config = dict(
    num_hidden_layers=18,
    hidden_size=384,
    num_attention_heads=12,
    num_key_value_heads=12,
    head_dim=32,
    intermediate_size=1152,
    vocab_size=4096,
    hidden_act='gelu',
    norm='layernorm',
    norm_place='pre',
    norm_eps=1e-06,
    positions='learned',
    qk_norm=False,
    attn_scale=0.177,
    bias='none',
    tie_word_embeddings=True,
    parallel_block=True,
    init='normal',
    init_std_qkv=0.0301,
    init_std_o=0.00501,
    init_std_up=0.0301,
    init_std_down=0.00501,
    optimizer='adam_atan2',
    learning_rate=0.00105,
    beta1=0.95,
    beta2=0.95,
    weight_decay=0.23,
    lr_head=0.00557,
    warmup_steps=318,
    schedule='wsd',
    decay_fraction=0.768,
    decay_shape='linear',
    final_lr_fraction=0.05,
    batch_tokens=131072,
    max_seq_len=512,
    doc_mask=True,
    z_loss=0.0001,
    train_tokens=676400000,
    max_steps=5161,
    dataset='wikipedia_en',
)
MLP neurons of a small language model. Each row is named by its layer, matrix (up: input weights) and neuron, and shows model dimensions 16-207. Each number is 500 + 25 x the weight over its row's rms, rounded and kept within 0 to 999. Numbers have three digits each.
After each neuron's rows, "fires in" lists the words (lower case) most often at its 100 highest values on Wikipedia text that the model never trained on.

L7.up329:496514506526473491427517474510517555500541516523491512485480501552515499508507514505488485513521516483529490518461529498500508522478516521504473502498528518464434466512500470483506475534434500520462503479493470525501504513492500585517514457524482503524505460496510444472523482465521503537564507464502536499489460506484496538548496487528502463519515509504486511495488491458518442523476489464494509513518459505485493510490507512476511511516479436516461468439458539497560489471543504498537528521486521492542510463465481514477525529508492472528530502529495491535508469458497485506
fires in: "japanese", "as", "a", "american", "former", "from"

L5.up1010:512464485469493502495493511531516545525470505514463502500516478471515514530544524488506479489462469501546467524507517478473492517494514484491465531522511499484481502478462537556545518513494488515479490486499521475485499505536488521523514524454472454492515445494488473477501557460519516540511443482494498504460483486490504522502472510517522492515487491499472478506500525514497469497502506508482508475492507504502500454479501513503546563441486496498531460487535539491515521448522534532511482493492521495484496550488464505491510497483507484501497504510508469499514559497498480508
fires in: "was", "were", "be", "is"

L5.up544:443506514488475518505488496498522523537533515535481494486529433491477548541501527486503474515512505469530559534490493484508492466489510510496459532472532491463474480502516542498543517530521505519487521503527498462507475521516541531522508496498524437488464493520521483443488454475506516551461478485510481498447493487502526556486470506505503498521494528495491505485485512535493466513476469506503524540499495480449475523494500465508497488494502506506544496505501501492524507494510485520485505458516515515534493508542472508459517513499513507512497479482503482508455459490471503508
fires in: "the", "in", "this"

L9.up128:503520480472471518511529487542518542487507541523477502520521497507476510471499530476482505519505521446473505518519454497487509542472502498449461482513538483482490489500475495521528488512510489552478513467461491476474478505501490478483482513526481485521512493517529521473498494452480460518511520516489495514460487517490474552481521481528517489511494516483486487496493510457504488494469527508489512486485479518484506479465515481507522542503517508490485427518522497474502504496508511562495512504502513519435491521482520492499487525487522475518513492517465471486489509519499540481
fires in: "s", "of", "in", "as", "to"

L9.up536:490482515531487537470487499477498471520501532534467482510501481455487523506478546451503478530490493505493525492551512432476498498519496446508494486498506474506518525487492501508515508466508493516456424509468528503541485516520520481516466526456511464539501520516512532528519507503549469493500501498526485517474534502513494503539510491504528516525508482537467505502501548480530488526494513520499547493511465476518542482499537509489519502524516492542481491506539467490480448433512503498526468496466511475505472498521526468515545525507497532528457496453474494486489532497497499473
fires in: "and", "the", "of", "my"

L5.up413:532499499504546505511509456473501522495466538487483528513531467516521531495523505478520477496513526438474527479501504460480478495497505490523501506523514490509503510507486490522525535510539495481464545471519491477529503509503542546515525473485489528507497471490527466466522543456543478486559452489496492482510458509485528510506498508508512496505480496493489481521510492495453489503534470483495521492500476492513494459498504457475493568490445504500456521475534491483542489478507545525533520504487571489490482540479497535494514533513524498517510549489495483514506535471500446527
fires in: "was", "not", "were", "had", "would", "also"

L8.up839:492469531507499489501491470487503470513525513541500532501489485495492493541517535467511477465474525506503531480541489508501483509493524491461490492526527531501502534481529522505530527505509542472471489485482506442519473504483498465508455526498527492504462515512470525511493495425523481499528510516490493480513483510523525480495496512515471456520487525538497454517488516505493507476495492512464500507498488503488495473488522484532525509452488498513499525484515530520561576500507457525501467452488500501504489498511485496510467507493543491487522518499511491501531520508492538508
fires in: "a", "many", "one", "some", "two", "several"

L7.up1021:503543504505451514502455466477473472512532518526494488519495488534502501503484512496478486471491476491509491509476484471487501471492551526505485492496482499500483481498549522441530498494481461518500485508453516470505529512527502515517486502477490496510456521537511540479454531467521502528499492526532528490479520533513541546505504506497459503516498501513520443516496490524491482523449474565541453466442550518510503480544522482524501533501460505527483491491549486540535459471476518522479497459462505490488492498494500544519494518514497487493528514506471489477477521529437524485
fires in: "but", "have", "however", "these", "having", "making"

L2.up168:472526490514424526510507502534523509520467518567514512537542493478517556514527494492489477530480510462524465542494474528451517475490553503508478515502507493487507523501524531523556480560484491535495504465460508465514439509527516540518460513517506520507499471510504455472504514482522494536548511465483502477467475540468527530487494542497470513518489514506490448495479521512491474487447481489508506518515472453506497516485494506510554535461517507505488473486493514462525546515540460544476504437525495488514535523506483538464502504511551461519521477488497473491443476503487504514
fires in: "in"

L13.up148:520529480509484499496476541537488481497487496514464471493484501496499523551504526527512484512492483479492513514470522493495496558543525517459455484508493473535527496478504469507534520505476492465469474492519500469497479505474472502543505511514533503542483477512494473486546519528501519474466522499499475514483473485524559477508476483565489492520489511512493419516479532491481453549441472511511512494502483544508517468499503477511477530475507495476506480451508472521522491551507522519484520563508508473494539509505488516469502522519468506541509513528520466490506516477497471465
fires in: "an"

L7.up594:512484450447512466472477485528475504497465512532458539509477514461508510486516526474482488509490484506533492490488501498466519459492517514520503488518476478499506483517551529463529526537512466537479538493520515517526500518547512489486509466473458484512525460519477476460540535460532490528551499484529524509456481496518541488484477501526522521520491470514500482514500569445490502491469476470479530490496529526543493538510502512520530482460495529499493493494520494511496485470476546513493496467498466484497541507459455478476517505481456512495527510521445483499515478486532465489
fires in: "after", "series", "upon", "following", "exhibitions"

L9.up503:474451491484523541467480498521520451504526523532453468522517513475500505531539478518524475518511508487541544502472496494495482493492482505516494513492519521530479535491494481530521513523499491509495490504512525500502487520501505478505486511507469465557544490494496487507514461479522487532504503539489560482472496479480477516523499517528471500520514467507496464464501516454494508479470512466537499494528472490467500504492500489513507514512507540530482464493543536503503493520500549556539466511506488452547530530487516528513493473529485521509553467505445496478484495495478514502
fires in: "of", "behind", "below"

L7.up727:505524500469499460504467512505520488527488510521481485488502496464465523532515550464501473536483521485520500544516509523486499501506527414477441463527479495489493513465557501480517549515506519490512530477472459457519501515481470495511468513506526487459509486510512494473516474478513462483540512511477527519533474537532503450518489472542512493516479541537485455513505531500500517544453496491490514537490509520490475483509518472525521498488528461523521492456524486522518543503502459543486483488534524510479469468471503512495500481477542468487501521464499487479549488514487484485
fires in: "a", "an", "large"

L7.up522:510495494524499486501466520482529514486493539530484500529529478540487481531518508477503491524508505465463496543483534512507517462509505513487460508519516505494542500537508491507516505546517514538489487461518559500479474516509513494519536526521489495511504479515517489466482493498520518476505475527460494531493493476477541486498504497501496513515437514465488488497490491518506502477475483467429509482498486491550506459514501520476517510478502467505471465490549516453516465494511534510516468482478532484508483525490523477501529547488514483526510492507446495501523519440492511532
fires in: "to", "would", "highly"

L5.up335:444541494474482499515483524527510536471513518499483465477548478524519504516450493496517482462493488512520521473501492511460514516499492510503495481510496512525516506513484494501515508535506506522486516487502541505473438510488551503517506491519480532517469493544510468475538535505509528518504487519499534466502498528463525517505470517509523463514517507528493520508504542515490486482492541453502509484501467436492541518475489457519499526466516464494493473513501554499534516486494507519516483434532513457531524569480490465489516506525506454515496489515460498515460538542521516533
fires in: "on", "in", "with", "by", "who", "for"

L2.up627:520508505528518471508525463518490469482494573515509475540498502514466468502496499474467486492490501513520532476527517495509499484498507509511508505465477530533475493496515509476529529491536478500495446442498515431475515507529479526510513477472491500507535497478493511476496483485548517501498496533483524501508503503501530491526493499485504531516445534500504474501493493490480500494508434502481534529491466504525455499506520510519512495487473556512450543490528481531551519538484528512554472487475518527506507473525506500510503506484517463461516454484514494508471464494512522500
fires in: "other", "most", "described", "number", "certain", "different"

L7.up868:473520504495487506464482535554498480491494520513524460502514504500505548512539535492487480493493494485534479530502472542463445508479498530522468461482500457544446527512478466500524524496492542497491515471506498499509503514486487455554525534520477518494480472482540479473538520458515541519497481481466538471527505497479500547493517490513468492527499511483503461518493536502542486497474518463470510523471505523500454505494501507500537509526533503502450518479540493552533502466507563535477519478477515475533511472489496519516504529492495496503501530510447499491477476484462504530
fires in: "of", "by", "polish", "german", "organized"

L12.up381:503505497471499488465503484474545512493489540540476519548563505422516477529504524502479487489485500462517501525468513466487464524511550486521497492505518562493525511489502490549519580474455503513458509521540497496487475500508520498496556528489507513497506538525513520461493526468490521502461461530504500522498473476461532508503495455490540505524482526483503549485508475523503505492508498476443492440459526533467504461530519477505476507471512485555508480500510510482488522510496482519551449485512473477519478539525521461496516507479493503485527505521503485480478574536496495496
fires in: "to", "of", "must"

L7.up507:466511510523471512484469513498488479507489545529513508462528515523495501533479465493502485497498494501568502483552505494523502534479520521485488524540451467514505496500539506535506481460494476475490502462515491462542478517519533423509536472514517451483514493514536530538502517468546477535507525520477508544546441507465501504543482500516506484515468519514511477471485535503481492540490514470516529502523442503502480497506514470506478490481480490513491488497489495517512472489492522525528485528496494511483494461527504492470505490470516482487518474491464497501484480478523511454
fires in: "of", "the", "a"

L5.up815:504526514495492505494444520585496464500520543534468492509518497504473481512489521485503508477476459482549492507525493510514484489489537524516517534536509511484570505468522504557505523471508474510506460486478474480529460514526527463532519474495484489461499472570509503508497527459520449487483550539481517478512481437477474540443490486508514472497485516504499484502505508515478506535468481492452467508510461491502510527492507516504445504484490442516488505503514530528488478493477522537492498475474460517532529496485507495496497463497489532499505500468514493507491561467470513495
fires in: "two", "held", "in", "of", "up"

L13.up476:442472490506509498508472498494500494476497542498531495532540515527524471526514493476518497492497543487500511491499512522488528524476505509507475486480519505493496529487555514533554497503488527520501445489485512494498475502474507469487509528505539479494458417478527518459535516497505533515518518488473521494456540498448517527477446486492535473511492519526517497493480460467495498466482441524480471528576481470512483495503516484499480503465493498514494505514484534562519473502531564493502503474525507516475520512488474501515465471507479522518515458512453470504481531511503485462
fires in: "of", "to", "on", "by", "in", "admiral"

L7.up613:498508485503476503461478480484515481485490538544457518497492503517483496497570490503506503486492466500533491506503479480494507494501509511506509470535464461493504553521511517509517502535527500514478479480496489464519460513517525502507491510499467504514510495554483498449539524483517467491529492501493522536458485463464521495482528487506491491516493557554496508489505501521413488540462503532487499519518481466470520465492534484519519518515455482512482511502522501519496494474487536518485524480520521490532492514497494490504504505537499483499501485452484481508488496475545465481
fires in: "for", "of", "to", "once", "into"

L5.up270:488421472481525482472505512523481525502517499511502508545530529494519530527504545471500484495513476468529479526491537473501463519491491486456502498505533477497471561473467540528511572519471509536481494484472437508463494489530504508508506522521520436505528428507510515518537503510523507503534486463428508511421472506516509476482524510501510463513495538512486490515503536477501465547472490499501495520546482486472479501491510519489521470483499534517490477469474554469536505470538544491533472485495484498482500505455522517481494562488501511515499497480501480476493513476498525498
fires in: "to", "is", "de", "as", "a"

L5.up258:487481516500505493513466454515500481486512526533526490525480487499548546510491495495477512507464509513573489513499460490512500495498503522456510525523504503522532483526491524488513489518515493542485507499474516513524498506501549497500497523507463436504495502544496506486551541484551500521523467491511513483480488521484520475463507526496490499511438489513492487503500526508431476513480461448569546487510476507491493465473490459521517520445488499480454470503505513486503528484525547505479485434506453482501533509517525457474490500497492454481519504496491468506493503502516421456
fires in: "after", "before", "despite", "upon", "while", "with"

L12.up496:484520499481479516499514458500492521509496533505441490476475478503476519536494541485494509524463482449483502550505521493476482503460473478468519506493494496506527508461556478491525493482471495528485512455493534485521516536526523479502511510463468478525469452517530501517506496483509473493514488509517523554471517481527472486517501519485510495515518510486481501496493535513467477556471475459491513522518476481497463517501491476522505535482439537530489530496505495561465489457477527535462501502505505537546517485511539478493461507473475508523548485450410498512471456468502535509
fires in: "his", "their", "her", "s", "had", "its"

L7.up403:505520475537494458505480531531516468509469490541536451476523534507495504526478463487491485477545502516511513528515538509498502539512558527454479508539510536509502512500504514531517495494468496523502526475464471466489477518495476467503503506510510548522537493505522497516506518487531455498498527521477490554479494523490485516509531476520487483511503507516489474484496512508482531517487532479505535532512471478450497501490507502529487489505510481497478479500534480497533523468487524507516450473524462485467465526480489452525516520514552492483460455480443473510481519504496502501
fires in: "of", "or", "to"

L12.up485:514479487489488540524509522535493452538527501546492488538491471487529488546443522467476490479490513493476511484500479488470494547478488499484494533489525509441468492514541495525534464454467475509481489436484525540499493495481520509504476561505461498522474455528528487502544503504530554544497538480505472518480471466464505503508494496486491479520455505517493503465490551525522499520512511519484532527496494518477481502499540510463548507511574502496543490511487514490497490483508496488497498489496518534532477521470503466520519532514505496544490482494488466518458491484495506477
fires in: "of", "the", "for", "a", "in"

L13.up730:520509545503518498520490459510518506501481552514482492564500538500483491465506475492482493488535479489519509507521475451523479516493493495504504470541475506493497518449500511517504527509466510499461412494521503542527531487476492513497526513472516490505481511495551496504468514455549497534475522491494487544482505509470521495488492488510554564529479540550459503504464523504469511486488456533479533484494428544502482484543509472486492491502492516517514535484519489513528534530485464510504513492447515517477467486498506545494516525512494455543534486509514493551482502498503456487
fires in: "was", "been", "still"

L5.up704:507536492490521493480490545506498493495521563551526515509535482471491508517480499518496480508513475486514466486485496501508427518472533519517496513525501523512486540449454526505513515498458503503493490500473492485505456513522532498514498472528510529516570470501533523477485497489544500545494521456474501531499496495468492457511538488505486491498492510520481518506507516471511465504530462495491540544503473505462461498511500490511505476509495533494464469473515499520522490475494523501510510524492482494510507502510482517443515522498508512487528509472503493499498544485510491521
fires in: "with", "of", "by", "to", "as", "the"

L9.up1094:492526494479461486517497512516496456513540528547462501560543499529479503509478515482469487481520471472532501488495515520474492476472518490498467510482466519468502531489521546477551477534469492485490461471480511484544479526471559485515507512502502483535537460517463447469458479466553512532481513498498517536486532480494505492508458494516507529516499491499488512489491498514505510517458470490472523478460518484507528500465518534550516526462513456490522510476520524494562504516486524537493444439506476498468543493520488525460510494497515488449561455524448496517465539485483503510
fires in: "of", "he", "these", "well", "such", "his"

L12.up1000:490549501536486454491496493544520484501480535554462473500562493505512493504487519436489492467529505538542500504481470520463509540514528500464490464514558486500495520514500501493567501508502514589502453457499553509517508498529521492487505485516513462493526485519503447476505505504505478539489513509482489475448466482499485493500476498549516506477500487499508474453519484480475481490496475501509491464500458456487514520523535528497575521434526486562500482476495475569515497512500542482497514498504524457498481497481469492470490508504474494518524467528525470469456510501489497486
fires in: "of", "in", "to", "by", "for", "from"

L8.up396:534515492512490511503489485488518476495513478542492520518522459508472516502467516454492481508438504493469478504514509525515477478478557482467485494497501532524504499520501485507503507552492502483502458484503497478484474522522505547484500502498494466478502518466506495559438528461518486508506503499477479519452438512475512505491539511516490512538483523484491493491496486565457483534480497455454523548476472464494459476519479481514566499447501504511499478504560498498540515493486511545515486500471491493463497575487510503512487492506522516517531516461515488509491496478471520529
fires in: "not", "have", "is", "was", "to", "country"

L7.up630:504508488523507488484475526492521492528499513495513531520509515442473523532497514469491480506500510524474481478510509478431494499482504497543479439513475466514489512499527487474512485524507520532489480486438503484558431517529521487517502484499489508528521505476500486500487517468499462523548511438499505495482532548507496465484489509537491516511497519510483430525507524492519521478460477521501519528459489512487559493493500500513490502511462520506417442485593493466496505502509486472470504495491517480526502492489524519516495478498507480486502475529482481485518565511517494521
fires in: "than", "as", "and", "to", "in"

L5.up486:488531470534473539476485487505515506505509524501549496509522495484528511513512529485496485479448487466512480461489477502467525544493545503491484542560539503491474526482506524502523494510528454487503533494489498491518506512480516508510542533513496508475490471519534490484525508477498521497510482470471515515498497560534515522501469461513506489512509488517496462511500506493504504478444455501502434531526463497493470460501488526475528521499539508520532500464522492515492481502505531563526502502502509465494511488489492512458524527494495494555528489507504497490507497493465511514
fires in: "an", "is", "are", "on"

L5.up965:505457484470497451510462525479500474497492552544491526486482498523496476517494563492490495498500502490513497483527506479500509529499568491492520501517527509494529563451508527543513551521531472509485496515478516471529494493506541478497479513493498447515463481512508492481494487459521511506534482535461534519522481472512500464529509466548533519499474524494488497516511498511515507495477446494519486494551485507512507508472521463493476525478502527514523494486483488533514508496500481502463488506501549483483505513455527492501515488489495507487550505442508509460492510496490509485
fires in: "a", "one", "it", "only", "5th"

L13.up375:488512464502448507511486487541525492529519491517507481542571461482514484483489484515480486515527456527551488508524498539497500468527547490508506500468501478448493517506504538498517472511453535571505542509435557503515471513500513485532490476498511513506526489521507458490522502496508495492544488526505530468444456471500522530462483460526477496525506550530518484515477489489465501479447481528512514517523461480494536493521499484488520525492521496509525453497529527507469541513505501493493484486505500501516502501486455515482495499496533485497491492447509501514496491548470503494
fires in: "in", "of", "by", "2"

L12.up164:527468472469511481512519524514520482501458513511501504558527486496515504482504474456476488496494462476526446484474459475454505507519535493518478505494515483508506545513509499522499486489509527542493489465451522541554494490510487511506486539502491457554510485506513550537496512505522459534482468517441513497462474495509486470505517493518487514517492504504458524511516492496498529523467494508444498489538521470535502489456499571487543556454473524527497520516524508541512547472521549497505510529516540504501531525479515528460498518508495490498501482493537485519480517499500503494
fires in: "in", "to"

L12.up27:531479507514488490525546511513455477492534531537478496484537497542507538490457549490469477503493462459516481503461518513504496499482535480532504537484509526498508499511565479489514506565515494509488479504487493494473510522481501519507458502465487447494539521534553535483482509524491499495503488480528465497503469526514531508477473485516466535531509489508499496506498515514484464495474484489493542503466514536501523493492491460527497482496498481503506482482491533499495465455513476503493531475455491495519491476509529475487479529519522504482537478484483504536480512462477563474
fires in: "has", "had", "have"

L7.up195:470535552461471497522493507469491517490524547514496514500567484537507552514476509509487487508487497512557491500484492518502472492475580477547475489515478546469528556467505507535513465531504454462489494509519492450514478512527568519489496445463487499504471499512512484494507531499495512522505501486482524465530468543497526551496454486522546509503469520503523478484501496521473499529499503502483527522475520476513524482511501491525523478508461464482534498496519517518499512498484525548434536447524524492506520525501462504459498477495542489487509535497446502475521509506480519549
fires in: "they", "it", "them", "which"

L12.up222:504518522491493538498496500500507457489515513543504502502524506519462540528461475444496483476488491505506493477545522474518510515513546484447458508477490506514475551508523511522518535503448495510488486509497488498483455556489532444549503479485483467522475498507477493492486469488493489528539514495465481548556451520489502482530483458489498486524498563560489471498448563552486496471494521477501469468503486499511511465515497496494512493495510469512467456520523505497543540524469483518555462513476552474511479537490546485485527490490493518527495510514500514493532500496503511494
fires in: "more", "an", "most", "less", "very", "two"

L12.up553:465535501482523512496487457470497523495536532512502529545544507558485485486510508527485490533513491504498444524518520501474521496557513513506470522519459509482506528491507495509516504520439500506459475502479477458500519545505521542513530518518482534486478497484502483461526508482503484478476486461471522463466456467477537552505442466505494458505476534499486518458494495522452492537510496491476494492506496491490514501539542472526476509482502515542461500477548517506480519532515508527494471464485512498490520499498493527519492550495504432493490506531488474483478535515521491517
fires in: "to"

L9.up837:490485479501487477473536498517517458492467504519498488463505495471527506538526466508521463500538489484534477496502488494508532534462497501492525477475490527510458512519500497518515509517532501592450514466491478513511510510530501548516490522492495428499495482536482532481539513481557495547516460539429529535484473505444528512520512480470499489528485530475500467497484495499481469509479477520484475502566513485524500535519518519478506556514484487497470497471490515470501564499518551487507513492478502507538474511450508551469537517519526521505509490511498495502487504465488478523
fires in: "at", "on", "as", "in", "under"

L8.up601:493491527482481536517459506498501455492501492573444501554523514505511498488481486477470498491499484500505518504461481473523494458483537493501493489499497517507530511451489488521506508546515496504501542502521475476441487516502526460509526530521485502496523480551548551489509482503543489479500490529478524497490471502483510487483537508460471499504479535496489477471506494497457495497486439535503520527499525537537477459496492512564475515482484551566504472491567521511517515510516494531540521461452482496514501514511481510449491468500516476537522471500478486487450534517476530487
fires in: "of"

L8.up68:510490464475512530491517514450515510493473525518476480511551483436494484483458511464491503496525496512502544481456530510465494528480516525480476492489543532482473531534498539498533482497503522514498519459487498485463500527474473517506485554532439480530494484525540470541507533493538535512503488533466490511491540471484505472514501481493480496511496481496479494517483495488507495530506509468501535541521500502520436463455491493461492488467496490529490510508490524488462491484512535535503501489532536506522482536499463530458537545489515512453506507516525486474491458495515503475
fires in: "on", "own", "new", "the", "national", "a"

L5.up323:460485523537515507511509466501515490506522560518526482473512490508487507521491528521479484508496489494529506513470510472462530491497482504460487489485563501518495514467471513544526481482520525475479518472477514521472440500549503525509517488505448507499470467561460534493507564506546522509470471514495516510520525492497506552478486541466517464510504513532484510492504522514468496529492504555501534505526479516515508502503504500513503507486506474511471461474497573497477505504519553485508504469506525528534485491479513507479503538487519485502457505516502484509490525480525490518
fires in: "for", "in", "such", "since", "on", "as"

L8.up234:535494543515526492501489525528503522519493523516537511495502467505472527539486504497486489532516522539510446525474520534523473535485489478470516527508501523499483524525505547520528506489479537472485447469511538514462477532529541473526481536454497520481521506507532471541479491494511493496489471489519518487485535472508531497504518474486552553512467501517471494488517491494475500501465479509508560553484494488519480432525527513544513480470439528482478498517536502520542515460525541505486487555460513529477491513485469488486495506504517466543516509514505491544490486489508491512
fires in: "the", "6"

L9.up137:459535530531525476533482439512492469500478522521503466466504502503495469489492514501484483474480521495512534542556545484498498468495505530517517529466538457473488489449533506507573524506504484533491483455509503506510482522494502494520408479489478446540514485514514543465495474459501492558539515495470566472501484493511478500489491508508488516519476523506507505490487501484481535476470495454506495516539488511518461504481535487503470525464494492541500485515513517539543470465517482522505473471511516534521515457505531489478531495485483509474555469507451514487470492488507510437
fires in: "of", "this", "its", "original", "same", "sexual"

L2.up711:500495462516519461459490477502504475522532537510549514503548488522503522502496500502464467552510486441526558492439534480429456513498514489486482520484531486454442485493497531492513519487486504509493490497494524443504529508478476488502530466487493488506512494470483455538508495502495522525521475485477543526486501529471511541517487513509515503516474499469507469494493509499503464472505466518483496563487490501513501538507498521529540496489484500502502495502510542514531517527543542487521462497496497476507553489481493540448512585515502485498477485482514489526503492462438495497
fires in: "is", "was", "are", "list"

L5.up691:487516499494481495503495492495504500541534520466481529511508463469483512502543515473489461487500510489483494483487509490482494483494520491504483514502524483478512467544482523521546496531516454544493477476521495456544477505513498523523519524493521492507502514490513499501484513478499539518478490521498517523472509513488539518501491516499512489531520518492483512505483516502473484504513452509462500571529509471502455499505494534531488499449483509506486499513485513488514521523539510555466463488493537522498504494467462542531524547542526443503464514472502459510440485485439483478
fires in: "the", "other", "list", "one", "house", "college"

L5.up145:466514533477479538495488480529503472494533523514477533522509500483506478532472529440535495499475499519482538539535466449434482483489541458495470550530507511498506516514515495509545489483511494483511471478528499517512495492529518509518524479475488490540500502509516509492485505485533445522531497508526486509420511505496489511496466464493524500505496482511487488501504539506460511499520478455509480492496516520528489461542495515526494534479448463526538478501526503500529485464491512498515492481509483480497480478464486525460521473484534491474545491479501478509501480539514498487
fires in: "to", "of", "with", "for"

L8.up154:534520499464515526499480474546475526532505538502507482495519474461508527514490526493502488514507508517538459527517454464538497529453529468443467511499472444463546518469487544503555479545538530533504493457485504510492500520513533487523473545526502484516507480518491462478478516470536502514542522492489508525410487527471510469508489516504544511504463462503501503489477516510474495499494482521483528517507487492487507460511518506518504531495487488517449452516516491525551487484500513519509463467485473465491511507464533484489499496511497512494531513523454494466476492456501472474
fires in: "to", "for", "about", "more"

L9.up1088:491482532505471475506520522492525482500554535494515425513485478513504490471494558453465490505546552501502506498493501499459485438473502496523465543485506512516490511501515500457523495534490446476496519522473522473516499497494560526529533446498505490507470462489531483463488519488510519575529523501498475503511502459466492487494475479558500490497510475489476445528497490530516504514450460499516493536469471503509488532516493510506484504518490537489529462488502516490507512524483483550467456545488515508539532538523505518502487505520567516506511450527476460511473478474474497505
fires in: "he", "she", "well", "the", "now", "and"

L7.up272:494497514495451467503466494519523485547522471540485504488500474546535481507458536487477465493514488491551507519429575455491489519503471477469468485431554502484488471537551529538519509535521549516482512479487523488474495511525537495496518521478510491497491466480499521495504556474524521527512473512459504506489531517477534524507477488485563558522522490504502518472503499528515519465440443517505534513493495530521491511496521508492470465504484492509463485521506496511501494497538545540506493500511527536528480476513489536500509517495537484458505465478499471505484504487516485489
fires in: "on", "the", "online"

L5.up411:483545487519494524465477514529503485503517556528470463501504460487474483510499499485484492525482491462535471484531486495480521551501573516503492499519478505530564530469468537531540487511462490477510509472481516499512490506505538579533485486525514547534454515544503481455474500469526482544522530518496515468447481495471474504484481498517485480493489489510487466502494551481485498499468509492517483478504519493475493534487492503498485553502519506510488489516524505485531528474494519528493491440508510494471497504533478505490480493529525508506507495498481477496487538477476471537
fires in: "and", "also", "to", "rather", "with", "not"

L9.up274:462515504496498511450491450525508530536495464492522451550530495500530548522527487490492488520495488460518502560460507500480492546477516467460482500472539498441490505484510494549511513498499491504479526472477497528520520525500493495546492437539501466492477485491546545493537471496520523550509522459429526527508499530507521522495522462510486455524493553510495459481488518494497468535495499489501506515457451462461476480497502529502519499448496538534484454449506499488497511492542540531555520506481495475472500493510498534473528527480524467498490485530504473522446468469487523496
fires in: "a", "is", "an", "american", "professional", "was"

L13.up948:492527519484489460475529490474495489483493509538509479491541491504494518492461540500523507525560524463525508515458501469495437555497481481477439524508504539444523510441536520526495539508474483522482493474506503517503458520507508472493498485485462531509531513498489500475530506497500536478520549520462518506486499505501531468469479506520497516484459542472465457533522501515480497523496491481484516476493528493479516451513527481491478490485494528542509486467516514506538502477514527513493464497491483498481503491542535530484458510506479466481455518479521469504499516523496483484
fires in: "to", "can", "could"

L12.up155:529508494530508474497525454528534509528492492493495476478535523526495498507521498474519490471556530494476471537517492508472487497534490508443457538480493523459473493471503489529524512472501501532472474496473494544474542497482533516511561523494483498506523492496506529462467514494500480525502476457542475538478489540486541506473537529449507514528514487531483526459470507482461503514539475521506517487539453537509475481513493466520526501527534499517519527494481486460486518477543498526504525513516509515496474524487521529540532525486486457520497532458497460570496515491467488441
fires in: "was", "as", "the", "been"

L5.up579:520503499549523517488453498433520455529542491516522498444518499513503485518507533495504474528522513484524527533503540503442522486505505458541465473478547500492501500483482522518519489473488496489478449454530517518458529500533492509498508505510470474452495541483490469545486466496534557504490459496495505517470531489491495494496504500487493542521467488493482519498504493488484478515472516480466506505473500472468519466445519478483496469463479486496515499495490497483495499471495552486483512552507508554467532518508490522518516541553506510515499449456507485514487476485463489490
fires in: "team", "state", "national", "club", "the", "united"

L7.up230:474474503563540459494479460505496498494533506504527526524515464500497525517520506490500487516498484485491508513518524505493467467479535523530478501481464520485517479526498528503518496540526489497485439494520511467487491499551540509513537488450492517518482533510472489502488558502470505536482520533498532486494473508481536485472471540495467493509453537524505473484479539559479493515506520469512504498466521470502480475532501520568494534460510496511468494470555507531542534484487527576491444449471475466452509509493480497497476519507518505517531460504481480479503484507468495522
fires in: "some", "also", "most", "other", "however", "many"